MLP neurons of a small language model. Each row is named by its layer, matrix (gate and up: input weights) and neuron, and shows model dimensions 48-143. Each number is 128 + 24 x the weight over its row's rms, rounded and kept within 0 to 255. Numbers have three digits each. A neuron's up and down rows have the sign that makes its largest values positive.
After each neuron's rows, "fires after" lists the tokens most often just before its 100 highest values on Wikipedia text that the model never trained on.

L5.gate76:142140148131095192122094120112112120111097098141109136100138127098141173114145118126151127154143090146124124161122107158134131109110154135130115149094104114147129100148136133090067096177095142125122120125145131120072117089124112121098131100126175147116098100149124145110096121139159170107
L5.up76:140070141105078139127144167097126133153127121159158188123104103115136160132127107153142138112114109125140093117151082117111149116084104159111133169130122146102096123094142102133150134118151140126132055173161113117077094118100167097196124120081155124116115109155127131109120117119119129108
fires after: ",", " .", " Pr", "ba"

L5.gate27:128165081115151109114086140094138090148115162159125107123154128147102123132123143128136158070095121088152133156089089159134114125106186162132136165100080107123081115129134142155095147158118146103111098118153097106082085118127111109147136160102154094136129080157139128124112142122168124170
L5.up27:095086124137163089050108111130113128137194142145174144145136095145156143160154137142146156135120114134119110142115104097145119108123128103107129108122153115129156128125147153135114130167145162099110111144135117138100135109148122123096142169176111116134128150121152152129136140082095078127
fires after: ",", ".", ":", " ."

L5.gate180:107105085110152122131173117127129111130136142174134112126127148097089138114131132121133140101119134121199154163129090126119150148108138156119155179112109144123126157125148092125099118178169145102134127095141155092135121109181070130127158134080127136111147128137128134124079131157130144146
L5.up180:124133171152127127126197146148149086159167157085108160119126147130136173162150096151128125118146099131142121120138108149126086146142145178147186159124132096086102144123088114139135123161138202131121130125130108108136129093125144143161130141073126115105159113108102096114101123165161113127
fires after: " and", ",", " that", " but", "ly"

L5.gate223:187126136085150110171180174118134116150152174110111132093154122073104130138142160102133168122108121101136149083116129151144122100144115136142154124162088119122141105124130114130087135119117117113147135113142124095096138139129133104146100109132133154143156124173167156126095165133166146097
L5.up223:125108117169125144161099148146142121092086112123129154122139129124116145122126127151136128144102131131166142176142155145161138129111147133073144103131142117120103115110122106132112168136131131112113111129110142132094152120111113155147143125135128104119180143150080141153163104131087105089
fires after: "–", " years", " life", "Early"

L2.gate95:153116125087153124085112141089136112108125108149125152126147109132128112147149149139123148148137183145174128127152166124111160130136118101095138120145135123141121109118167127105111126150118147112128090103150159102111133137120135163106132172149142092130162075129141128121113161134148110122
L2.up95:120168138111117146130118134139087106111082145117139135128154135137105119138125182136147110092107123099141165145131144153118100124136126160121158106170127140160135109085101108112103163158153104139154098167122137133124086160135123133060083130136105110137142074132119144154101135110109152145
fires after: ","

L7.gate23:143144129134123165145164167136115109215124095122123108120140108101138099120119130124152154157142121136116118106136146128117086173091179156141083120115127156084105110128102122170095105156090122140165114118128140104106096123164165129144099141147104091123079113131133171116136110164091116085
L7.up23:140154130156083100127173166150153124106152145104163140145114133121137104124099132130140117083110145153136172105103169127139120126111154113160110162108129092083083095109119140151111100158108116132131137175179126122139105137123117127135149129110118111136121089119132143132140139140080133167
fires after: "  ", "0", "}", " Won", " details"

L2.gate156:115067091129128102110096157137147136130164128169121149112148120093153100115125115133119159177115090126108126131125107145102129118123169097156139112126136124138128177173147179140121149128101165105100074117112105121126101125135139161107129130120126108117124131131113110158091117101106129113
L2.up156:126154124140111127132143106133104123119123130138109131093152175067131154142143125145099149132099112073101100156148170134145191153124128141136120155125131104083143121110130116110129095142171111146150102122135097101134059121194117128155144121114086150132117156153147115133087128100110160120
fires after: "-"

L7.gate249:152125168158134096117136140114156170138107108136091107120123140136099101136126161154114107179105108111164121144100138096100140137116158105147102102130125133137124124115118109129127197123182161104095102149131111121137137103105090127103112141150117138136090122148147155104142082155098147121
L7.up249:116137076124141168090115101112121112126143100117145095111103126110107121164093146180106163133152140151151106095130138102147125127139135133138136095138142112130121122099153142156140173112134136140170125114104066123099159170109133103125158099158145101170124139122156073092116099139104090131
fires after: " (", "–", "19", ",", " pro"

L5.gate132:153142080108147148097088123164137085115116118134173151172148145116148129136110162126114143154129123172153114150109121116116148142141171133118079133086149109125137117095105148151151177174110116128099099140135126115163101144122132104092097140120131093127141085139141126116146124114137094119
L5.up132:101096132145155190146128143129160147109171129122139139133123153105101131086116106133148135132146150164153114170109158151156128145127108117138140120122186108136110142093147121144183127155111130119088086156124130142183119129097142118103146116158134154134139142082121120061129121119129117097
fires after: " (", " the", "19", "18", "\n\n", ","

L6.gate196:080131112093109167106133111134117130175093157151063119103134116138129134119081136172116170149110146160167098124134086105133156125120137089142091149134126120076134090107126115128131146169141115126118116132105145120094113166144150121109126129161127132139125109107134142158119164149120115129
L6.up196:120161112117076141099126117144078124134134147182124157136120139121158121144075160120064144117134162134106133080102129135114161147098157141136143137163120114112102100145149149135114133099111105123098115143101106152074164117131101137161120092141168128138087132100102137139149145164134111159
fires after: "\n\n"

L9.gate253:135096178120150123117103112095115184139119158122142173108090147130136126136145109090085146184143142139146116134138112124154084111123140156171144147145155112139142089125147146116120135109150108085109126086125138120153170166149155138154169099138113131097064140122102154162128104154103152139
L9.up253:118127126143150126112140143166109165128163154097128145124160153106121084141134119090067130118178097124132160138114150152107095114170133068180136130109122138092154147174135130099174129093140105098146132138169072116120137140099136156102145124170132137125102136107123134129135123152133131088
fires after: "\n", " 2", " |", " 3"

L2.gate223:138117106081097142122097097148164093167096104130094149130090113097128131137122133121101132117149156129089064132128158144089125167127161120082151150122133124137113157146107159113124154147095146118120089131184156098134137104101163151107135145116095129109087156163125124191117146108102105093
L2.up223:152119118108168130118125127133169057141117126123109114129154091101165162107145147139110129116124090104081101114122146135127121120105160096114171123113105122136074117121107155147147144120110126105128129124127101132156139115145154116110176150121157098087096124100108128105116133051159094120
fires after: " the", " (", " \"", " The", "The", " their"

L2.gate70:160105118112120176146111158124133143146127138147122078130137087098113133118133109143123148108144112136138098135076126104120126152121156150164095134125119107129136070103150152125083155133129133111143098122137116074138110135116164165129105147128109120126147131128098131103118129148104151103
L2.up70:096088106145114138125125162131119164138116125138139115170100135148121134113126148173149153106114132147133143207144111167178137187127101135102164125183151120117136090088116116127169132153125162117114091143154107142139156103135161121119156144111125146135128067166176133100161128099115154116
fires after: " 18", "19", "18", " 16", " 17"

L6.gate94:133152156100132140141138136110136163135115096124154078131149111137123149134105151132139095130128110102180165132117132127144094149115097095105122115167193143123141128123167103175127133138123138132155096157127149140166142169151111130134075159199098121113123108124147189140112144145100093153
L6.up94:080097084143157133178116127171167141143128142131109129174137132122146145129156129119110126056096117165138125156134135140168137121135185099119152112102127169125101150146113142100108124128121161159113120091138105151077141109151070140114094167115159101125158123145149136134147140127125128093
fires after: ",", ")", "–"

L6.gate172:103130142165108150153106121176138127115142144140106082134145137129152159084128158099093109107136175095113122121093150123099116136115110085129105141132114093164124160116139186155142179145104138113131122158175114105108130113128143162109126126162111131165117145157118116140158130130152176143
L6.up172:102123169122141103149121084135145081097179137112159142124103116137108127160086099123142140183125117108144135095114152148133106097123137141139151165153103128101174125141176124140119132175104149115127136118122175142111090137146137108103106105151094110140084076122180133104141165135158126128
fires after: " |", ".", "–", " Set", "s"

L6.gate223:162147138122146162168126097110108086154139130121119134152144170176160118147084092113120145111144150137138117121095120148149107139143181092144119148162111150158122098139135172155118145168127126112136144137124096114105156139169135131142149139140089110142077141098122106121108152122130145148
L6.up223:118124174145123084093099120073172145130123172124139104153146178119134121108118167106107116176124108139125129140130138114130091120123123109152135147147124119119156091160116159118112168151143079129090108152091078143144112148124154109126106139172133128107135175098105085162083110106132083153
fires after: "\n\n", "'"

L2.gate28:131104093120116145131134157138139115132116114131116120115172126137139091162090115145101134139099083159117186157118138088129151171140152122129162137122137099142144120112115165162150122176067108138119141165156111111170133124080146127141094179124147140108126084176135126070140104143125173137
L2.up28:158113130111092128165194106169122152087120128134119168113125159087117108112109133104105111166129094176096143130146112083086098130175128178125143135129158108075190154120110118145165099137109091121167153141119145108127123100115164084142097112106111106134099168126131105125153106146145129131
fires after: " the", "The"

L9.gate186:120134162141133149135115125129130084124134137093112132095136069122121059163085142162108097150161087095103112147150134122166130111093173119106142081106117102123125086128114180145128124111105104096099165130148130118117147133169144153123125139088089119139131115135127086139101159141148133132
L9.up186:125101120105157141133140158109101130139158134068121098156121133115101122152118148137081107116140118131148125111110083128094104121131126145119159157140101123142171151110142105153133151106145100128147114133133093111112140086125162202128146097186107134086126141106146094127106143115111085116
fires after: "–", " |", "\n", "-"

L2.gate56:110095125112109142127170145148104116163135133128110136115122139129097135110117112141099090129152113116151142090100142149085106176098094109121125112102128111088151099169126137113108141101143129140165079106105082115064167115079143122159124149121111103122116116125128117140111190117137137142
L2.up56:132118085117179103118148139104167105141154085129078150149143102139161150113177135112142103152122085127151081132080166152134129116107133118136115144110094158133130109156119148118145110142179146138119132143115135131134118148126077170126183179167091102102165125125072147100113136131099176135
fires after: " to", " in", " and", ",", " of", " In"

L5.gate72:155094151118105128122117114172119128139086110139139111128123125099134121159105163118090105147150125139124121159097149163114131214120109143115123136133116125128157118103116140186109139161122112120122126120142106092132111088127128136163124165151102067151115132167115088118123101128104104145
L5.up72:114122104136114087192176172158130166099122183115133116119140147154119083132129104152111134099109094137112180110114098108130115129133162147125139119121149124150121160149150127117135159128068113139105127135134171108131139117143136095132112162090153132114119046133123175116128099112110133128
fires after: " the", "–"

L2.gate13:107134176121115141133166139165108110143087129129114105141122120138114121135105133083125090151146122145122164124126168158080175163139150134128101140128160150128140099130112136156101150159187127158143122124145146114121142153149136119096111155112151114114130101176163141089140123165112149133
L2.up13:154133113103179153161150140188153131113119112123158142129142152100108118123103119173140158153106083154132151110095101187123145155130180144096129129127155126118160132121115135130135125190119096102159129135125123132157141110123115122133145149116113117115122122131165148081155126128081130121
fires after: " the", ",", " 18"

L9.gate224:107122094118133157155132161135137164125164117125118143129134120092112168148163137102100109129149175138174111124154079110126166129168132096187110127122116106147091106157123122113163139101107087113156156111156105085123147142172134137101162116111083108120159123151087156142161130120110145113
L9.up224:175117085153124107147113138129122123108116132105111180117052088138110092140100129126095089133181145121123123146116151107121097124104156161151187132103082096136144115101160157137132153103124091133075141116124116139105109130102109138076150144112154090118121143107153111122119104120082121111
fires after: "\n", " the"

L6.gate231:149106129170130074126148139093114152159112096164160132146131123124134127120102144135126142082155111135137095144154124125140185136152140128132155129169106102160142124111195112112099104105138149145104156140180132108142140121169146118133145145124145109110112073143150127134138133120133126168
L6.up231:118136112138058089159116154144130124121121133158128104094160131159155166140116128144103142107151142117125112147163107107126169091150157098177166115140089080171118110147123160112150152132121149136139109140122178110128172161143104122125116131176148132113076158129111121119134172130142129120
fires after: "|", "\n", " |", ","

L5.gate3:130131095145113150058106142161145140123120096146171122106094116121142101127156131114094152118115173145158107088119137130126126134113171128091113135141117126150118169152162156162097147157144150104104134130152151112129139098117164123111121139119113153101118111154153154116109123162161089096
L5.up3:081138143101167149114096108158152117109155166109094147120127111104126121170121142158103128151169114097125117124103145129123132119078110140134163119137127111151141115094113155114181150154140137123138114089129122120136120113118128121170137145096156121157167130174092057161057120116121096125
fires after: "-"

L5.gate58:125089121140140125124159153101133103160128133146139135156118028143163126128160117148137128109089118098144150092112112201144140126118142119126116129139134105154106074083123099114144159141110141136102105158114132139097146105132165134127128127134158077124155139145154131131121120124134108087
L5.up58:142120127127163124115153142112111140120159087112168149133107142127109115076097137111105131107168165159122121089102118108121133113092133136164131105121158123134145178104109142118133157116147104144179142143145169126128117103100115136119080093134123104156136071096180136101114150150159126116
fires after: ",", "18", " 18", "|", "17", "19"

L9.gate34:141077143119094161124105144151135163108135148092095134130153099104112118143161144114138144144144122109120112099101122155135113102133157155107149172119127112181112152137129100130150120122108122135136133130140087115126160144079150121131151119114088120117131146144107116110085176103154134129
L9.up34:110148166151116111115105090134145153134082121136093091159129126150126157173105138098157131136116136095110124138156149142098112156137111139086129110166134075111134132158157092089096128169165151100125083140149090116112096122085165115133133145124085123120130125169100115156118130133096134111
fires after: "-", " the", " and"

L5.gate42:075155120137120113110153121122164162132095189141088126117124129156152136124112152133122106138116128111144097077098112124137146131091147120105171129131102111148144135127107068138081133089105153150142118127149116093107131164099090144105121095073111126125185159098122148093140158146131098130
L5.up42:120099125089140153143147075137159107128112142167129112147109143134149127169127134167135103103129130109084106117083140094109171129108090115165142156108123159132130099099157133141109112114126149152093118105124127148141107117138131105163148171120085131122079176118135084125129079090149117110
fires after: "-", "/"

L7.gate155:125140094130154151136100094182119103178111128099131107111088126141145165148075154089135102126140151172148106117099110108100135127125137129114118116112135113144142120130164140160143132129174136101160132098145141099159118132137143111136139087096150096122158083140150069185143118151106124130
L7.up155:112125143143138153142128184105129111133139133105110123161151178153178117109130184108132120122127088119157168100128097165175118142113133135128142151161150173138080110133111136134154147130142144140089078129152132130155134152139098114103138104102135160103173143130144118130112105128109139102
fires after: "-", "–", " Succeeded", " Preceded", " Prime"

L6.gate214:135130157155100131145126191105116107189118106168169102105134115114131135178133136150142161140159145111176131110123109140156124166108115112124136117137113121119094128131151141133157155132161093136112126137140159123127135158090113143144125149128152122124130150111158103145089153148101128130
L6.up214:167139146125133121111128152153133111123133135146143099127144099101073110119101152114106123158126122113138112158089123109077118101172150123162115147141125117155153146114088112131105122153138117145129147162158112105098130173106088125112075140137127151073165130134110170151117126163112098164
fires after: ".", "|"

L6.gate249:143180169138141147174158120130104118158135125093149143124162149120132116150113101200081148117122130099118146173157095128137099134149142132068113098095135185093138167147093130186143170112123100117118143129134152107142118134132113140082107133177112152086153096106116129140139146117153151149
L6.up249:121120164139147122120156116132127137092160098106101117116155074083105121150103138166133119123116138148137111177138136071127146100131135126130130142132163163090094167127081108115180118165156071185146119109136141157147115186143078128078110120140124145121126094118079137121110106127120102124
fires after: "-"

L6.gate115:132131103149135157179120154080155179166130116088101159130103084140147107136148104157136110084153133133141104130133146170146124090130132164129169145137157105124141137157137156144124085141110112150146081164164190100149130150122139155138150139126113143080107108159143120133144110113126115156
L6.up115:165168153114123148131142163127131135128120123129096157114139124161150127135153142148153137139171090176116160105117139136162174111136155111127169132139157101144119115117124145145122141136101172095179156154122145100135104146168169146132105102122094103115099089110125155192142125131129145097
fires after: "  ", "|", "0", " |"

L2.gate137:099152120104109148140106120098105076121158113107130137125152147141164157124122089103142184138150165132159128106125126131108153108136115142152086147133132110112132122186165138117088120131092137109097072073094133078086136134100147074100123120118091119119152135119136121157105109152152137067
L2.up137:116067104099137129128101113149121129171137098151126146108079139076131127156184162117110121125114136119123124122112137144118153162133158143125142105077121113114133083150151119146131103126139106119108110141120117134123106149116095129114141172126128109091151130125133120086094131125127145122
fires after: "-"

L5.gate140:137131151132105112110124162160104146138131119138159131165135145104104130103077132119156149134103103138147145095086122097090166124119125130175132150101129123144114122113156095161125103135139142148123092140102157128072102129111134119124100124146131162126110095101145127137122114097150116135
L5.up140:125103076086142109108125135143125158167141110126115131147107116125112115107106096095140140130151118112168126131079151165064143128092122115135089103121116181147145086092142125124122124145136137141091140121153155136056138109109099142108105133147165079150155120136145119122161142132111111116
fires after: ".", ",", " ."

L6.gate92:166109125140106104143155108185118100123108122138125137155158199111142138124131147131187119127086114138122102084093193106112082170124155120118135082114113128093172110136107150118119145136111117125127148152145141100104123133058111081114107137127122083111110166151107122108132143147111136119
L6.up92:200151092122148124133124125125097107089116133183150109107157155112081146100123139140098129082083134137114114123110163153144120139098134149120121147116141210126172102129151152156144132135118059116154142106118174108117157100149102079139141130114110154158116188143161146137169174116098173127
fires after: " the", " =", " The", ")"

L9.gate203:123155152138124132129160115143118155163110156128145119166112141195143118093139124112138146144086084181115148136099143166119106096127175148117117078129120157148149107124123112135133111133116120114122127092170191124128105135151104079126178135171096145097138113137092138101130116141159137185
L9.up203:137101123158139115112138070115137097109095176157137140150128148156127142092115100095166116110160138141117125127125177142140109117114147143149146137119129133165141116141088138120150127122133094130119128100152141131192113151175085102119102113083109143136108133115140144133107144130176087139
fires after: " |", ",", ":", " and", "-"

L2.gate221:133166108124084137111142129117124141128130124118136127121097153137146124139098071106148134161110159121107109125119171092092099156130145152108146115086149155154154120105105141142145071073157167125121154109125103110100131091149136134128111118105135116118147132129106073116177114117130124135
L2.up221:132143119128110130177142146092125124147153104126106161136188121142089123143128171141125105127079113132093155134121180131120092110134204153157130122139131130162147128103124180118114144115147098135137134088156129099159129148139187117144076111164156136108127162097129115187102099144111110109
fires after: " the", " a", " No", " The", "ed"

L7.gate86:155135116124131172151141114136141119153134139193115140168152148169100154105139163087137138109097151137169141099137133135144098131146150113144174125125123176158125136084101137105143121165115096154084120105156096123105163128141127118081102118106092125145124079129131150080109144120161147133
L7.up86:087124150168072135123127147126136107135131165154120101141173137120114134133115122139113138164112106147135108104105121161096081181126140085126130103091130124110154121128152130138105183109153137136140137153145128120124143133108160117120115139117134101188154112112163156121146149135117146126
fires after: ",", "'", " and", " of", " to"

L2.gate54:142102128152112177141153119120138138125097140118132096127134172146113126110148159105138186115123149128082097158173108104139119134141119151140139121114151113097098118129069163134113103117162113115131119134154104090134105132123147168150140100108113112126156139115104093166147096146143120088
L2.up54:109138076145137117113098138121127076158139139153158106092086130082151123158131118156110133089124147122127129163145127107146151131149165141126132115170150165086096171132105112132157117139119125147108145132112152116124142139152074100130156102128146152150116108143150154138147123123129094110
fires after: "="

L9.gate100:108155134168139130191115155107113144097182109163125083107148078108103116117156095066146131124129135084143138120142126134148104145158144110116140129114141122134129111110131090108130154143106167160128142107110153116154132102119116146125157161141083131138162072191138147132132153098146166141
L9.up100:103150129118137143112188133169170132156128163107100115094113149170144127130123133129145135102146086109083141140130167141103143115131133109126126152122162089132104132104125166109170111125124193145128181138146132141116121125148111117165089102129130162096120169155116072143155146119137141134
fires after: " |", " September", "|", " February"

L5.gate112:137125117155078123118122081146100160129132150119067090100121119110145104137109133117099152128159114114138112139145097106075143130102141125122112116134092156074143098084112128116136117142132129157128098150134160092098138125123080110127119118123139119135154162125128151126088117139167106139
L5.up112:153098166115137126130113129136163103121119108103132135147113118095125143082145145130110160182118148149111122055188104135100152115116133156113113113138131087136166124101105097128151153131103134139144141130129136143155162122090087113133206183115135159126138140126096090155154136075130151134
fires after: "|", " the", "\n"

L2.gate43:158132106130113080118113127128153118146158120169146105082131112101102164113144141122162164121101140127124122128109114146104142119109150086164095152116134083133137130129168162119155159145130105121112059142179162126133081124106180129117161143134148151151161098124143133127116167133150152104
L2.up43:112110097130157133135123155152137148117114149152107130105138144150118108067133143124140148135162104144100125110118082088160138131133130107157097187128093077110123103132135123100165154110101110120118134136093131147133093165179110136150128108096128118128150123154132098157116111143098140079
fires after: " December", " September", " February", " January", " October", " November"

L2.gate90:133080125085132129067106145119121110171153086154133140091139080089144154132155124146117157143075119099110090160095116112103143124097133128119129117131102094138120083109148139140079133148161158128088109117173126088111111135138145142145170145128116120145072163111164174167139100153121127111
L2.up90:090089124145151112112119147122148115142160146161145157153129132120128138106120145147137158102082121143153104122103089142156156119155109120126084138131151117146135109141181139129157142123122120094126111112126108166160093103123112137096159134098091161124149108099103112124140131083141172152
fires after: "-", " re", " dis", "pre", " ass"

L9.gate82:171113104148157159100124144140100148126143174080152104154154110157158151139130132156152095143167086128124109119139134132103096185143135127098185133160164109164119128126117124138128146121120159130182131114138143133120155143160113121097152125052122128105091162148127111145154124140121125130
L9.up82:141116137131139123119130129165127141171113101151164094135122114162124131095126117121148165164072158134143155121110123144176122113110104137132167119155141109157120125124149154110137111102137122106146119148129161131117090092137168141147132094151137117106137164114111118170136131127137082088
fires after: " |", "\n", "-", "|", " (", " B"

L2.gate66:157130099133085131141127141149191140160122161116140109111134123129128144175137116092179144117147131128141133109097107176102115109097126165123092160130147125135126109119148164164076118136139127097131097150130160096171121142119153130092124148161087147126161125151133099130134131135084143116
L2.up66:112144117103113139144119117143175078108087107114127150124168155123092090135089142120119141095097129132153137097149148157102144077155144122144129128121154109145127136123118134131133129153167091159161165085128161153101130115135104095127119127146133088171111106147133107170147126144119132159
fires after: " on", " On", "On", ":", " |", "born"

L9.gate60:147112172131132124152097138143116163141107165100122126134118149100145110155108127122101065150118087079149108121096170098139110122107112124089175095101105119158104164112135160124083129164133125086094115144135123134154144129131108137117163127099140090133151175159127133149104140162120086129
L9.up60:151162110113150100147126140113129146129093173102119125156125116153145197081128177144137091154126121118121144103129148093143122074136174103133093145154104120165093120136070141102152117135166143119090112111123086114104123116129095146179131111154147173109119133070138147156106109117165117112
fires after: " |", "|", "-", " Peak"

L6.gate165:133167169148107128111107105127129136119079168133137142122142088129106108116119127106154142134146154113168088136121143130136147114138110151142113136167084157119130152092127126144113119135107091088116138110137156092132150128133150098153170122153128146083105123138142117097133179115141158138
L6.up165:130162119106128139121144144126128161143147145123136096091124143125135103151117148099136133151113135160141149140167154126098113111136134112121084079124149114123139140175083144153123097118062135169136151149128106142105122154105167148144167119135128167143125157140123091163160130100146117136
fires after: " |", " ="

L2.gate175:149170149100108177127071113082138067130101080130085129095097163120177115124164123106117146124145151081155111112161163171105122156147132144124121123162109088108119105105130108126127070139135131123126130158130155091104144126148141136106107124129111089129118106157114152104119151128078103107
L2.up175:152108142137150154105103140116107105116104139148159133119149086199115125121134137127080137118146123149117131088132141123131196173088141155134138152112141129171146124138165118174109122145098145165161097103128137106124141123132140139119139178133146101141192070145128136053152136094078134126
fires after: ",", " Nas", " —"

L5.gate158:149106086164100117145158172118131170145160119115097159158113142110129089127128186123119183175109192156140136163101161112126172087107137175115114138128138112105114139087178110123101105145156123114116108122110107139118112091138143097139096125129175101139175126112132108097117115113151127114
L5.up158:147128113159138112185103165129141143141151115139118095159109091118113129179143142118121170090122176128157128087102144166152162113116171140112151150109087117157124109106112123144153134112139105127135123148156164103128133117102092111149123130140113143123119099125123171118122140094167150087
fires after: ",", "18", ":", "="

L6.gate184:158114102095138087119079115137142090098104102123087109120145154108108125152106110111109146114146144164139109117064105144148108180161139115143099115117147113081141144093155122104147150175131129152140101145128108115148128143155158136114102099123098099153111148122137137158099107146130144113
L6.up184:081117133109129147120119133106113129130126146132095086162089120108137109103094109152136147120112079144102165155097135116113097134148134100088109091104125127169140118130131164165158145097132112081171151183143085168099131134125133114163091141101087131104105145127116102115131107131119110104
fires after: " (", " co", " re", " comp", " \""

L5.gate156:107177107140140124110160157149128133146140113136123150132152109104118095130107141087115139128132158141135104128071157153137142069141097081137169150098153076129114133111110143106151127118114127154101130108135131144133109044121115158152135156131169117093105109136140119094146125153148156155
L5.up156:160161079136171097172118117105148128122099133127160162107163134125101099132109123154119085128148139161141130123133172115119184177077159147114130119142063161116164139106153133129109174165134125134119123103137110149147117133097144107125126138104123112142140112138125084126158108104104105144
fires after: " in", "born", " (", ",", "19"

L6.gate226:087144106112118151109105131148130142115149110129129158083110130101140166124137155170129116113166133164153149159148114160103077079154115142161122112169077107149138128127163126095143134159137106156132150153140143100124092167154102132112092111132167108112137147169122137135136125123120075152
L6.up226:132123061105131103136145103128132164132101114097101128128113138129097146123102129123084118120120134147132130139121145112141164132147139096122130104154165133155146133162137089137119155123121105190137126089115130123100123156120115163124069100156098137151121133142090117142147133113130115137
fires after: " Su", "\n", "ti", " Cross", "pre"

L5.gate138:157137132138147123129145152099112104165137108109188126098099130116133135201152153127131102131154131096123118143104121108096114179137116151040116155156142149152143138116131127113165079088172113121147124145136158117144134127160181103145155160131134138090162129151117106134112140159150126130
L5.up138:136141104102116151140136174163112167126123087163160127094141141162096145113128167125132114129114135147144154149099153164128071137122142125112145118139104075176106153123130179153127116117109109149099138081124179171093114144122113105159110103146109114112125116119157159105136125152106126108
fires after: "-", " Wi", "|"

L5.gate184:151152132132155115138080133137120090137154179141167135135112146099111120155125144100101165131095137133138143156093168141120137122149143114109113098171160149111147093124169144143142117160140108098116109140155101088133132122094120092102084127132113144137147140175154174117074174125108144100
L5.up184:133085158139128110148138151113121123137125168121144069152127102053139162137113152134135113097082119124178124142083104125150132153120146109110106139176143122109141113106130088120141198099096145118126095113101133125104120098107094145113124136137116103124130139122114125110156169117106136109
fires after: "–", " there", "-", " February"

L6.gate252:145175117143113090128129108149155144093152124143161140154089111144170113121141105115139101149156109150138140094105136167139123096131128126135127156170112127115150117100116165115091153139081088152122166095148154090147157125099136123132110080153105116149091111129136106114182125113140124125
L6.up252:129128152133127139152115108141180116150171129135154115141136140103117114131109132114181050159128127088137128147130159129091139119160111158108140113118133068115152098124098153110125116134162158105131131115134127118141138146119078176119089139167141108113092128146100122142131142065156102155
fires after: " |", "–", "m"

L7.gate207:151141062069154149148158155115125135161123093171126147133108114101156125099093133097107156154150123130111106122179155110132161104064149143144137146142122144161126135127118142130117140128153131121127072140102096107113180113095128153125107125158107115138084136113128116114172120149140104116
L7.up207:135132101144133108148095187106111105141139134081126121119125132122142127097127144138121150130127153174119084133108155129122141108123137101119129157160105106123149107124101141152138151117145165137136094135157121126114196126101121155084120110125154109116106098156138122107161153119119133140
fires after: " in", ",", " until", " 185", " 18"

L5.gate102:157182141143183136102103123161168117158093152146151090105161135103140164173130126140158168104151119140164129105120134088129155128126164102143058122112114130130169127109117146160111123145137095125164114140156132093127116120112120099124118116155104138153159116140116102118121172145158161079
L5.up102:120166145134102086154129154142105151114145116128155105116137125096072119124124157135104128122125099155125111131069118142159096121118142088104112146105133108125107103122113134123113154129088115142143128160149149134128151150169132183136116158115126137114141134141163153111106132170078149123
fires after: " February", " December", " January", " March", " September", " November"

L7.gate43:162132135126114183144171113161129110140096122110103173137145140104157173140137153120143136112165153183198129119139148120110104106099131123170117110133172121109150147107116130132161152148102168145116135121116117134161172178129126154110145146124108113109120131149176132144127149151155133127
L7.up43:132130144116112156140118169135116091139164098120149109130119109138169210133108132133103137103158171152136113120197125148164141149134108107123128137132134128141147148127148160113154176129146117115137108143138150156090150086115089124130138176154098146153111129138162119112133153151136164118
fires after: "|", " |", ","